config.toml
head_dim = 96
qk_norm = false
bias = "none"
lr_mult_o = 4.0
lr_head = 0.0188
decay_fraction = 0.745
train_tokens = 364900000
MLP neurons of a small language model. Each row is named by its layer, matrix (down: output weights) and neuron, and shows model dimensions 0-127. Each number is 500 + 40 x the weight over its row's rms, rounded and kept within 0 to 999. Numbers have three digits each.
A block is one neuron, or neurons of one layer that tend to fire together. After each block is what it responds to, as a language model described it from the Wikipedia text at the highest values.

L5.down131:525482562586521446495512461535545541521526540495531544448484496458502461490539503467556505478451435557508512545422509489520460549338493498544501404515499525452561510480475514511577543541524511471415462563435544527518495544517468419545547580552547455468369508530375579500537472516497541521472460461500482471576515523458503516480500518502490570459527500514515500435524452537496491508487
L5.down1316:530554586500502468544435588562504507470478536451508399469493486491516533562505481523513488461495549454603578533499460550434467486429489551522471517549466443474493486484524499527472508560504496471412446470477518553542470487526473451456488485498515392467440507514493498498499544496434496575540563495447481559488481505466502464504479526495459499460511460481491514521535471572470445471566
Responds to: Paragraph-ending breaks. Sentence-final punctuation plus blank line ending a Wikipedia paragraph, often before a == section heading == or new paragraph; also occasional initials (D.H.) and nouns like company, names, children.

L2.down42:500466443463575441451512588558458551431457572579464501491548545492496515526518468532441474460486504532444453577534465503495581504472533516543571476482515511480483532510440418458472398451477540496547455491487529478533554538466400463507486507477551541475504549532453519503478468488518439501423524492553516502567495540471502382507470501501505471496559532498580487586476541552459529542511
L2.down48:448439496406528496533505544505522547513538472430517434440487486544496458521462446486548479518484478494469412428446445466478523473586439510597448490503504528535500515455459455470473462537526464464513451427489498461488487513447506483450434439483460436492502501549525536483510468498542498501481491479507506489488478505452563540474499517513528513505536528482493543492505513550495490522509
L2.down193:502433476520546482564452510506466470455500477472392491486452522451484522485464546541470454455545553481507493483569514470561508510543515511475515495465552546500484426497434487450544470532499517483517476470475548486532449538435535494451461503504521504491523465522497471567505559464472537472425495507562445521458505492447515481542433468488457558501497541441525474565438527502519555497535
L2.down766:447509453454493564458500487499460498477474509505544465469568556483520539455527501560466427483534578491516460449517509484482569467551466497512525510512427501463492509491442557534474407481451498539434437569462493496530534469490516518457519438503505515479557496491443469519528505452500514509498447476484455484549486529507513503440435520546568494461552535545517521521441484552509554491483
L2.down922:433485500544411501499538501458556536519533531465428476485429554533475492512511448520512490547518452443506461517485451541459502503585492541540498545475487583524517573441549443431498499599481426545406493462491508551493497510391487509482473395569497473514548542530462465499562482438532552502498479483508466544476456413478534583524465562483545542480555489448463517494481516545491527526455
L2.down990:492455469499567446523515485552473410580508499484518519465466486525489547472493509544486498508477495443500455409500527443484514562407571496446478509531470504463493465449524518534456502520457550511550519549524437545540527498505508479498493476484503483508496543466448524475548474451469559541551596578520503440555458483478456471525504539543430481545445510514510407497481504468460490520549
L2.down1041:544420507449548423480509521510463513470522530525481504468471565561496510476464584495455493545504482442494464448387477460430575495637468515506565557512485488493524521452493487520466493497452538525502508502425430476556517568464511555512476486515485557491551573450474520543471508468512486469559461510536434509462531517433540461527459457447534553547512524517481447471464561505550517557549
L2.down1088:515413544502494508492551531578503512535509470478519535517547480470478477500516551498475552537495535419510564430468518464470504463578531533436434442519536527488533578412569568498426411520510538512441595506500454513488506500455550478534467512479552520534502513486520535484450503493513495418503468483520431542597574543463473556487478486504454475503554495480451484551446518513434501508467
Responds to: Comma after sentence-opening adverbial. Commas ending a sentence-initial adverbial or date phrase before the main clause, as in In 2005, / However, / Consequently, / At the time,.

L3.down319:567536562558494500486459503504499551437490512513453533433502470530507542521525495516437496569538420510511420440523527500623500426635551518521551537527522443569534454424481491464475478462474519478541509522500447472498522555519504517425476513550479504460570502512475530474543458483470531526448512482516574478574502431521463457521585568497585527467517540590592426556519487502493423496479
L3.down1139:479527522469490497429407511528453518506501498463464454494468521528637448497546520518482524422518539549474467564515459482475483456480511499508428520484511506482446479475453477512501587562526466508425556499482458524562515498523480488588506474505501489533473507509475491527533405502498523566429485515420543473488550460428524508529521509567529523509429507562482463562539540511487507504465
L3.down1253:504441450479482486555562503494427547468478481535439503483506474472511424482480514455483492479496415511527523451563431513581496529577467500487533479546521501504499477490582439472564445498509444482489526581501548533542548483477458491510490534496413491541512429529542539468532431478530500533540465449505548473495590522512474518460499467507442521482526502514536414431487482469538489487426
L3.down1311:555538425480508499505565528516500573484498526448476475486480409470434527488546504495473474520525512444519457479503525537494472509529460526529432564493450530538500465539501551521448548526460427439505481547460437523469573422420511504526491512524460488527526508518485572508500468433528496534537502518492528517473561532463521541473498529494485475535551557478490579529513529474452498522548
Responds to: Stat-table cell separators. Pipe or semicolon separators after a number or score in sports and election tables, e.g. 0+1 |, 1–2 |, 1;, plus a few 'of' in 'Republic of'.

L2.down174:493456548521458510423475528615452500537498512466508549541457446512482532481512486499505533507506553502454461451471564499526532465793560512504474508424502538518514518436536513544495511456492476492464482417534471504489477549449549541562462484547464491493626501519581506466473537476537519543502477497450516513522448517452539434459490478564506519519492496560494440499481507476505454489463
L2.down176:546485547474549447497576445511474449529459492550545521539542490443504560506460497461500454503541359419517409528538549518471504537591485482465540491489486507533504559502499507474522516460495520496492543561512468456506500463449471558541481456470463535492479531488452463507433511498430520495455442532509541422523472495572468544463522503532496479518452551472490535494498434484494516532507
L2.down373:572525501496551500493484468546436486494478522537488468469460455501502515553519501473527464470497513517502354417494528410529529513620515494448591521531528499539465566543473479518487543491461539545497536519513455508476584491444418621545508533399465497608529485505587484454520529520493477489530586485508516465478463476498516475466558527569489436450488548486463474494481527523498560562512
L2.down465:456513538499527486457531440485497557528436536467474398447518513580453504465494477509549478497535455546517478488522490535559501541576446456585486523517479518531487551535456516491395510478505455530544438527505497538501493515456528501514515479447415484522476477525511497453524484466500496517532542512565496423497500474443559473530478434497484482500468514530436471580446430513535491510433
L2.down554:472447484515526460476522396506474533542506484431448349462504513530502494547496553505531503464581470571530412517498490493436521489563529483498565530546460541517442496479459521524546400474454536467478536472574549490444600534590506514495463484476454456459540514459495471471472472455509518467508577499498527520518533568540541497485504512576539474500439493495553459466523423517528483531483
L2.down774:534468545514537522455541532489485564594520495465519493451456491491538426479447515528483450454546432503504442477516506538518528454612416516464494481571438553537510464493453474498472453495465499529500536559539496495558512524495468510503545521469473465512508454459482514409531446441519506577499459544465491513457482502478509507464453427506465469533520529536516539496449546454461550495544
L2.down1080:516545460498467477431516481455476518626508464490478553510385467492472493532469532526480495527448521535483318321510485483470500380651534461511545500498492572554525522518557518488517488550495475586455526503487481495462507563475513544504581479529518544531528463517544543540462510505546489478497528481535514459469504488471498470533553505570509525482525600457548486519494490501510489502502
L2.down1267:487484493502526489577502494418436495529486380498493525468493509505497488451558438507467495482488533444493484416526539549431595502566443510586480486583534524517491462482444496540494416476495491477450514579510469506601533487457464519521497415515499475502547493508475494540550465504514504468567503514553469562390551554461553539542562557506477484516525608472475480472542538573525501499527
Responds to: Start of new item. Tokens that open a new unit of content: the pipe starting a table row, a list dash at line start, "that" after reveals/said, and paragraph-final periods before headings.

L5.down964:467524412557538495494552485527522417467534418460413497519500554575513502474472483548465540571568546562499537415498462543468528456449496457468556524585463461498467536460473504499529496444482491522472483543499497549510457486545479525486513505414494583541500506446551471445479508538509496507445533459449557513569482519442569506509522510544568513537498517492501576504496577562437441535494
L5.down1157:522485511434488521446501487533452516566535565518438557532533515512490498530428511521540473517513520499444537510514529481533500484463550557612492472584498560491466475485471451534481477432520495565466523516493442561557535509483509513400551535477526444536447473560536532469509527484478514532510538515515501462558465516519523442509588496537441444516435609480386498526489536516488542496509
Responds to: Sports table cell separators. Pipe separators and blank cells in football and hockey stat, score and squad tables (before MF/FW/DF or numbers), plus sports-career prose words like "a substitute" and "on loan".

L3.down51:472486451495478547481530510526502503472520464622514503454405547488494497508573529515510503494481516500526567486447466544534502550596505486534485513457587527600554446438555398461541487506535533524458502523449476550497492464463526467559515547495506445508454504458560492445544520479551494493533473476441507498480468536538456472507595547519472520483481524529405451494440479503486503496512
L3.down72:491481505472486569520527514543482462505478489491503502417513514492539471462453533461484481497517451507450510495491524509503473436571485460465505516541572531472473481399517532513471482531460445604399489533505549530456572513435422521447480467469491537462445544547492597540377438522525507453553461464539416479541581446484549561573559477495483450471475487527461510503424504501428501525587
L3.down607:545479428444569540462504589531504517529540489467544443521423501498463498539515505491511592495466545467521508476532467459465542502502493457489492500480559537542518507434417439510491486502543466533511547468621504489459446613489491530510429560602544467466459528508545444575542450474500485492511496506446499597519579562439492463496519476449566536415530474534531532523461508494488487526536
L3.down805:525509510474488481395465500589491482528424573478457446519531482453541528497471469467511452512479450506519518545497503464521500454558577563481541520418525463507484533485494465497530431592484580496452539530528434527437583585459478442456529412497531504516461459610499558535495481534464542469481505456486474520447398522519489507448490415499491524480540467476518524488505469504512522581504
Responds to: Sentence-initial time phrase end. Final token of a time phrase that opens a sentence, just before the main clause, e.g. the last year digit in "In 1992", "same year", "The next day".

L2.down15:505524495532549535474469545509421503500470490516548485470515505455547473422573520480520452578493462446524516514499603477573495471461507522527501496446470415520458554502490491477428529461497474486485517474530501541514505457503506530580530575465477503424557515560511506476525520507515516499559494444480553603470510518541506493479513528537553488486501492492415466507511503457515410399495
L2.down396:508443413534493519451549525521527441491421434519574478477488492465514529500533426482492534506474482450509520506606573448496498549435559479507496546549503544439451565464512616533472455514510474448507500513459500485546553526538512541535504479445484542473507519484433499510459537521494478504494555507493500504449490560500582531442560500504506537514536544560510398504547526489475442540502
L2.down541:497496550509463471555571515509485446545562474517442487530539423487463573515589494552457465500482497501461530532588501485488514466606434470409483457554525515508533491597484491543459445494498534474488502499523539572464527437511462510574474552491473523477501453441551588472527558495506564585464468546475560444510547542476544530511452535626471511506418491459511532558489500469521476542468
L2.down603:542438471463543460499513478547484456516548442566484528441445479468521536547459536600487561575465564556527587450496528479531511541498487446522476445481473455468529412488493514516480548440509509470548485460442502558509496481512473497528491429503396430467495461482488489464507530487521524490588442519475518561594531510446507536437521505589524520536557469554433505500483593398529542590478
L2.down909:494443509522517576503426578520466480462446509599546455490522491491504519516496448518438485500523568456529520470407528442465468477483540552423494615544499499515487519544495507555495518479519499443530547548481470405496469436483411450493528464469512490537501510497538434510554508506535500495471482452500475482503543457595570500502551538471515515586505543599422470550471484517520504499489
L2.down962:487565469483486495489493542475448460500519481495533481552501518540537491523496519536501488478493485509444508583489518456450539521501539530416534584489441488486475458499476472440486410490440525492534475452537512499413498532494536496498442496501540528456541507534560507446473566534505536461516494550513465560441443519511583421532542524494494513486499463483529573484568547473490520456460
L2.down972:488529459524497495514537462506510498508479520526546539483463538514483524539553529467482490526565522513456563475512488536520577419541507517487514475488516471561520483506493548496460421443566501596458497513493520608523477524519511546462489533510434564397474540460528439502495506502545483525518490499541491492524482515537455423462484488497462573531490470509508498436557458516536421491494
L2.down1214:503476475463448525467510569576528554490479503508515468471540477503508477551485429449489447451407534490522520385497470497580483527484536491489499599504563566517500550507442518487457484540506484489479482583405524470546477518506554444529502534525462512388527440527454495567476475424527534429501525501477494522473539475508507514471493553554507537550567484588472441561520515456529512519507
Responds to: Number-joining separators. Separators inside compound numbers, usually after a digit: colons in times or durations (23:00, 10:18), dashes in records (58–93), and "to" in ranges.

L5.down235:498540491537502442458454559516479448468534489506505458407478487542495510594550486557471530489522496492524470493564491472478489551534465500504486600460532544545479498509438453445463404603549504542599503490480430487604558592504464571543451448495486517466489562532450520472470509552548563479439490457541534459492498529501463521503504533507492502505469539498503509571431539475518506556494
L5.down946:524484466550549570549536606585496538511477527506515470517524519531524493487528520469538485517514433512426526536529489441572525494505470519513501509469505513587444511534420416499499523499478459534493510505473548561520498577394540545530495447514534434538454553545509470470548500553504522522499484558468519524483480489526470498560468544499470545389461460500525468517478520562502451571476
Responds to: Clause-boundary tokens. Tokens closing an introductory phrase just before a new clause or subject: commas after fronted clauses, year final digits (In May 2022), so, where, said.

L3.down30:480523457454448450487453576452525542516478494439468491513440494466537510514533448618485517522540517538526434475491418466514498577672530488496496598521552496486530467478518467477466474523496484508520429466561513525498484499523422532480491509491535561551518505492492463469466556520529507457491545457527547512436550435478524572528539447588578537523596531431504543517511468481458550502520
L3.down35:568479440556480480427469424448452506519536542456506471490469494525498505566542572482449530558616557470491405400514493468487533439704478485583503503529540503536483535450466514482495476399509504589560465437485472502517503429496456587452477504532440574523563542460560520418531505485545449474461519482523498492505502560480558524532574569502540551487468552456509490524464535556502499541496
L3.down187:519474504526485492478478543525440462596494498546493497477467469497489550570562466476505459511493543516484515365550500475496515529733550484492474546514415531493501556495498526539530462506508439505554498492531509554459484580521499556552478566486449534498498491554479555489499540446563465464480587467471498451469493479483436469562555526533520507476501486479512457550437507511445532501478
L3.down1166:448484501468506543436556467495497467538476476493521501481396507425515545498520504536483542496549541516492490420500458484539448416780530493522517538457534490529486553501493460539537483499520434566522493523544443519469551531453482561465478499487474549502571567547475491461438523495558396474449569453477493456561525489493553465536513536496580552496465563472480462529488471432497492524520
Responds to: Sentence-ending periods. Periods and period-plus-line-break tokens that close a sentence or paragraph in Wikipedia prose, usually followed by a new sentence (The, He, In) or a == heading.

L2.down87:536523434490514528477514510585510446536510413468503480454438553489496531596529381460466530478491463484459461502513508461569476460480466608452504522477535486485517536477455524474463580495499516545468499486476490460540553506483541488473466582516491490523483444402591566508497531511482558448492528472456577521554483468460486449492573478507482511520453500540451507488570500476575465523523
L2.down310:540471521571566477521454454451451471463524474486495448415491436447516495484482594469500467485465524536522438551513490418509515546582496555494499515528484430507479511549561531471460494462579493523532448436576521427489428466502513444512517447555490570522482504429491556471534526524591460493497565503501476566506501547554574472458534486499475435533510517445501436545495456506474536462460
L2.down687:539525561445455495537521485475519498542520493513541485470386481493544509408531441491497570497544492491542561542442533510468486469421557485445532483519522555528577490511525467500551605543499494473469484530518478477526496344480556506559518495507389496547485574482516518396483469549538472552533487498432460475540497472511473527476503537493449548496461527580488454522544469368489425494508
L2.down758:467499510477523536458488642450514443411521556482518497475569485489520497515530470453495483524490508484522509529516536454467520440549472446434498504510424488522494454540468469524493477494579466524433472450456489478510480472434542557495532458475567571488467494515505565478560494476529475511524555488506469476527445564538491500477533525467481456492444447466468529460547557437467530564498
L2.down912:514511547548460513409535516520463570548576529480481529426515476517483449534552589460512498490445528546513556499473509539562489525379490446448523462547452527483437484526497517443514542474522479524492422490489525425468510464496450450518538546441445497468523506412485523456473430483479477537508532514462504474465537487460458477487533561535524481456482501418549507503504494515607462540520
L2.down992:551471597582518499430461450570486474525558519478504493516492485585505534542485527385518497455517508492466548482554533508540464479403488518505478562529504482506455509428508425480521552559523502501554511511521454508452542407479482489544489562520473542475445514526465514502574471517545497504502533479441586421489523466534485457496555537455505418519525519429530541473557475525509556575487
L2.down1110:530526437515511529448545497460469495585455510431515570434522514559506548531401483561540477521443517483473496486457572514510467528571424529495497463545497482472506500486481487513555538512483517530492484541443474532536496452488506541483592441476450543528511455453556408503581474511562547538569553532452460409534454499497399485561481571488540498522433481522435522455529467492533516450420
L2.down1186:514584462491565503454546598534531493527499461475493521498521475502519466515426523473520472447469502413508466566508553551556502560455516498535529486524619555465419505519518469465533544500550448500468473577385495509558493569520593487450549548530502502505506508468489465515466468520456485475489575538495476501489484435467496452447532519535484426605500449504486550560542529484493471487480
Responds to: Clause-final comma before elaboration. Commas, sometimes colons or dashes, ending a complete clause and introducing an add-on such as including, with, but, where, or an appositive name.

L3.down664:534535479549498553488446552454501446453541530430505492534520499397492540442557469423503499479494468506502541536584556533583513417420512482530512444500540514499498560552484476474461482528464433397508512462457509468488512472489474458548462456575524534520517501585559478491497485522483479499524484496455469459457432499568565542478547504521423505389421541488492517484394443559500519521485
L3.down985:534493510519499555402509460432494448529442529529496497496572481531528544533506465552538480522510507486541556576514513520484474509504425531477480521540467454470498477507430466455505583575498467521467481564462483501490416510529503489491488568445472503498516441569565481480495544481529502539462490571468499450561472484476427523588428547579439543467530484519488429526519496472540545467478
L3.down1061:465511518495532503407466508535473471521574462522510501516448546505443482542455533515544547433526526563522420500517477459574496495515488521460507566548510509554437496553529426423491496519510433510566542507507487516491534470583476393528507503478394490509501456527471464522553505487581506454484522439404489543527453546477472510461535535488503521531510465524502505496525467450558539516442
L3.down1092:445586476510490510461487551509451526501536528449528516452562466539517456465507470409457496442499476500501465541442474503481531499436425465507571560543575488469500508498523410460525541504492514510485528429422436468491543515449497518580488550472471543483464586485485508534459470519581554389510529501421543501491462517509511477493459557557489509612478458492517530441522568497531512439501
Responds to: Mid-sentence elaborating commas. Commas (sometimes "),") closing a noun phrase in expository prose, before an elaboration or list continuation such as including, with, where, or more list items.

L2.down4:459460499490518517490495468453415464501435452496500503539517514516488449493519533568504505502534455496478470470447562491525511486600505482556479482498519605537467472486490505442511428598506487499548498429350495439537599483545463467526599451518532426519599507514483521520438547540469447444530535473516433520487480543478589545521502489581430511538479515528514518494465526483534568475483
L2.down57:498472485528491466423525498487492488548428488458558460521451488499479479542497517471518485518578531531448390418498429533508511457809535499474511529465535501506495571454543505480508512469567477596445505481493497466509512515485443536449520500470518530519600563545524458496481514528513505474504509501476487461498492506459521444447503556519575552498546540487499524513499523463498456475544
L2.down170:567469513512481494489445494434426513536503479478413496484412462604470521495464463511456546556454505468547506497560483507567559449634566519528453526578425468563531468549510555498458515430416554547484536480458501539489454482429540491537436490532425485476496471432541507488547462542466528486515515579475506550474422494437465477571438518488526540523419485473510446476475499475468473486430
L2.down286:518514503450569520476549502583429489555515507434451466471528494495493467514512430527554536505572480455452462446549543466534584505618606572450588513539449491489449537490545491461482512551547463515464473483439499446543535608503515463453484514524525450532541560455536487472490505463459472476516544528542488580514487518480529553491592461457496474469489560446535488446505471507464463524502
L2.down493:539418535514501462435477513536515479576516483582447403443464504508535517531470509482456458543545518536567472557486525520530449447545526495488490503478468512549451558546473469480419500513559524493540456526478460494480531545520456523536468578478435479431547495462557525522508475493487514524502544469456466504506490549504480482587551549497520453532501517471482428505507568537426483526490
L2.down747:435498429452528508523524480528512482548486549471426525465507456562478532491484473578477500503487469516492435503554428465542507460653548461503531535523558496475554555502460488469501495388464476529531487504607475568493450502543452480578488478560513531519541455541594474486454545521520468468532531496473546562571555420515512482475413394477531548467588505473479422506500467495449517462537
L2.down762:490503530484468473510489551463542432550519434478509486554471555496466490436490558517431545496463519443506488461497457546554483420634574482517498472506506505509466530530469482533466555529473546528469489502542507504593468587547522486478513506492530486493479481514531474543490490508449533495472455524558508539489413486461481527544492485485478445566611493527519569529593556421534486555505
L2.down1259:480442463459477532513503513470495427514482412539493555549441465490533442429540532557490536468531558503482434385529491422455567555557485464448472482512470480564510503504508527478406485476505530505548528442483434517463506505488493547481478455481541494456534499561518489494510492532533514482538489533541498599480544531495521461542522517526481523508498490484480445524511454477529444550518
Responds to: Start of new block. Tokens that begin a new line or block: the leading pipe of a table row, a bullet hyphen, or a sentence-ending period plus blank line closing a paragraph.

L5.down332:500463475450474456507513433545497555540493579541459495554530525530507448463501457509512480527400428520477522497532484518534465505426568520549458521465474549504486511457532493515539408477450437567438555493468488483426498489470442525469499489540548485506514467486471472523515512570446533491497502580533491499561517561522376486488530520476499506444539547460620437556499509553454523566531
L5.down1115:506549514612492511561498521424497529472481517391494469515453477535547401494447544461499521478517450498514529555492489638439477519549568482527506519526511440474540544481487496487467513504551466504524528501515509497518409546562468535501520462484517525490484483515497521494534552433471510527491575594445491563583512552467512489509478467418529451593454557497497525480558459560547508446475
Responds to: Parallel list separators. Separators and connectives between parallel items in lists, such as pipes between wiki table header columns (PF | PA, Season | Tier), and, in, of in definitions.

L5.down868:503470520475471480553474507461492579454474538358486471543566528493550466416483506517563503426545445532486437450521539542532509515486502534525475493511498473434421474524532469557508427502518507490471514426566488540402480600538463501452524485446470465491487585516494496513508520505472534481414507518501476538453548528510508527528533544563564508544528431498478427441557519469502503565472
L5.down1327:419514492537536502564483478456485478553480469485522502561585470471530537517526451467504451530470551500597376522518552485461509545452529504510534539495487490506486491566522524558512456512504413470477542469459493547486501531505543492523512481599541470475492451512589475461445606426524478483528496567410507518460498536498510445556438527530468508492478386490499532506505525522456472498501
Responds to: Mid-number separators. Colons, decimal points, degree signs and thousands commas inside numbers in tables and lists, e.g. track times 3:47, 2.18, 57°47′; weaker on first names in lists.

L5.down176:504514548478555408477431530481492507487529519575434535503500482495500508565490538450482464482487517456512631511519566461492525526446480471473581599514495545515460549541457466505519568451504553460551486460369515510502479517412503515439507513471496496482465551569498489519572494529431551521502448483504497476446480506497547460488563519495487399515456446499509509499531431542546494496444
L5.down433:514549520527500495473537489452502467505487546501533553491514505448508467515438526507506417464466509503569536544450542533535559507568456504451463481519536540595517540474449506557545544440476505540456416597512462528509474503513455509546462582485466534480541458529484465551475522455470510443467542470444469475508502444551456495475536517566458527545440494527525510462586476507561533527502
Responds to: Clause-extending comma. Commas, rarely dashes or semicolons, placed after a complete main clause, before an add-on such as and, but, which, with, including.

L5.down1220:478516489476455534580488493516514435462534463511461513543577500456476561479489493468504547388534502550500551469495516479464511477274506506508507404486486486478512509502496597549508507479442504473403509534539464503466473485523533495560470575563478445489375486482476466508537484496426514541489457546490459534481500520536526499518445484492465434448464480477478483502546477525490481524452
L5.down1308:488534472498441452550508517472453465501565507533502516510557471556467538496495514484495513480456545539476582390473497533514539469353505514505511506474553537464474545444538528466496478527533472525503537584456496524540488501531543482535536500479519519601510531453485460496510558509463478530535553492536497515524479462573406472481418414446457581533447435536456470471439540490526455553489
Responds to: Start of verbs. Fires on the first piece of a verb right after its subject or an auxiliary, in narrative and biographical prose, such as ret-aliates, reun-ites, rec-ounted.

L3.down79:523461483532457525537441438532452495477525458479421464519431484523522494484566505567460536498489508513500469422505527463580477498712508541449540573567419452454561609455523459519542497401537506478519472529499576414487521489503447557507531463408401568454536479469542592439473484488474516502498492537492491492485474511515478432496490534533508496471522455538471441476513547498487535463582
L3.down317:442552465508501492548461502467517557506488482497529441495526494471518502474463470532541498436486506553501535469535419509536469496539516564497532459525504492408502468506504526494486511553495472579489459532495532512447440450497441472483504531477500509539484489566426452534495575377448513484574499500558521518507496506431509532454534423512494513442566477437506563461469449548418543485495
L3.down323:463569493465562515523565487499481509469504534498536482444432488540509492459523559451600519446505501483438565492425430520547498550452502542475520545549467485434466495426481458554480401529547452503480534495446504563537466549529553506519424492532485508516546537519504484526549481448468460498509503482516479413502463498511503494529507458435523501532452495489501531460527521496464531544579
L3.down385:503469416573496517446489477509468470530474544383479450464467533473503493537513431454521542514474500560496544462581546472435549473588505505465489431516537525454497468508455486456480491507382462469508518461550494512514543501605529544545465482503479565495572579584452469525484527523523462521482505418474498471477467555418573521511553522515581481517490538490557443482575571478443519497514
Responds to: Date slot before year. Tokens in dates just before a year number, mostly the comma in "born October 5, 1962"; also month names ("31 July 1885"), "to" in ranges ("1845 to").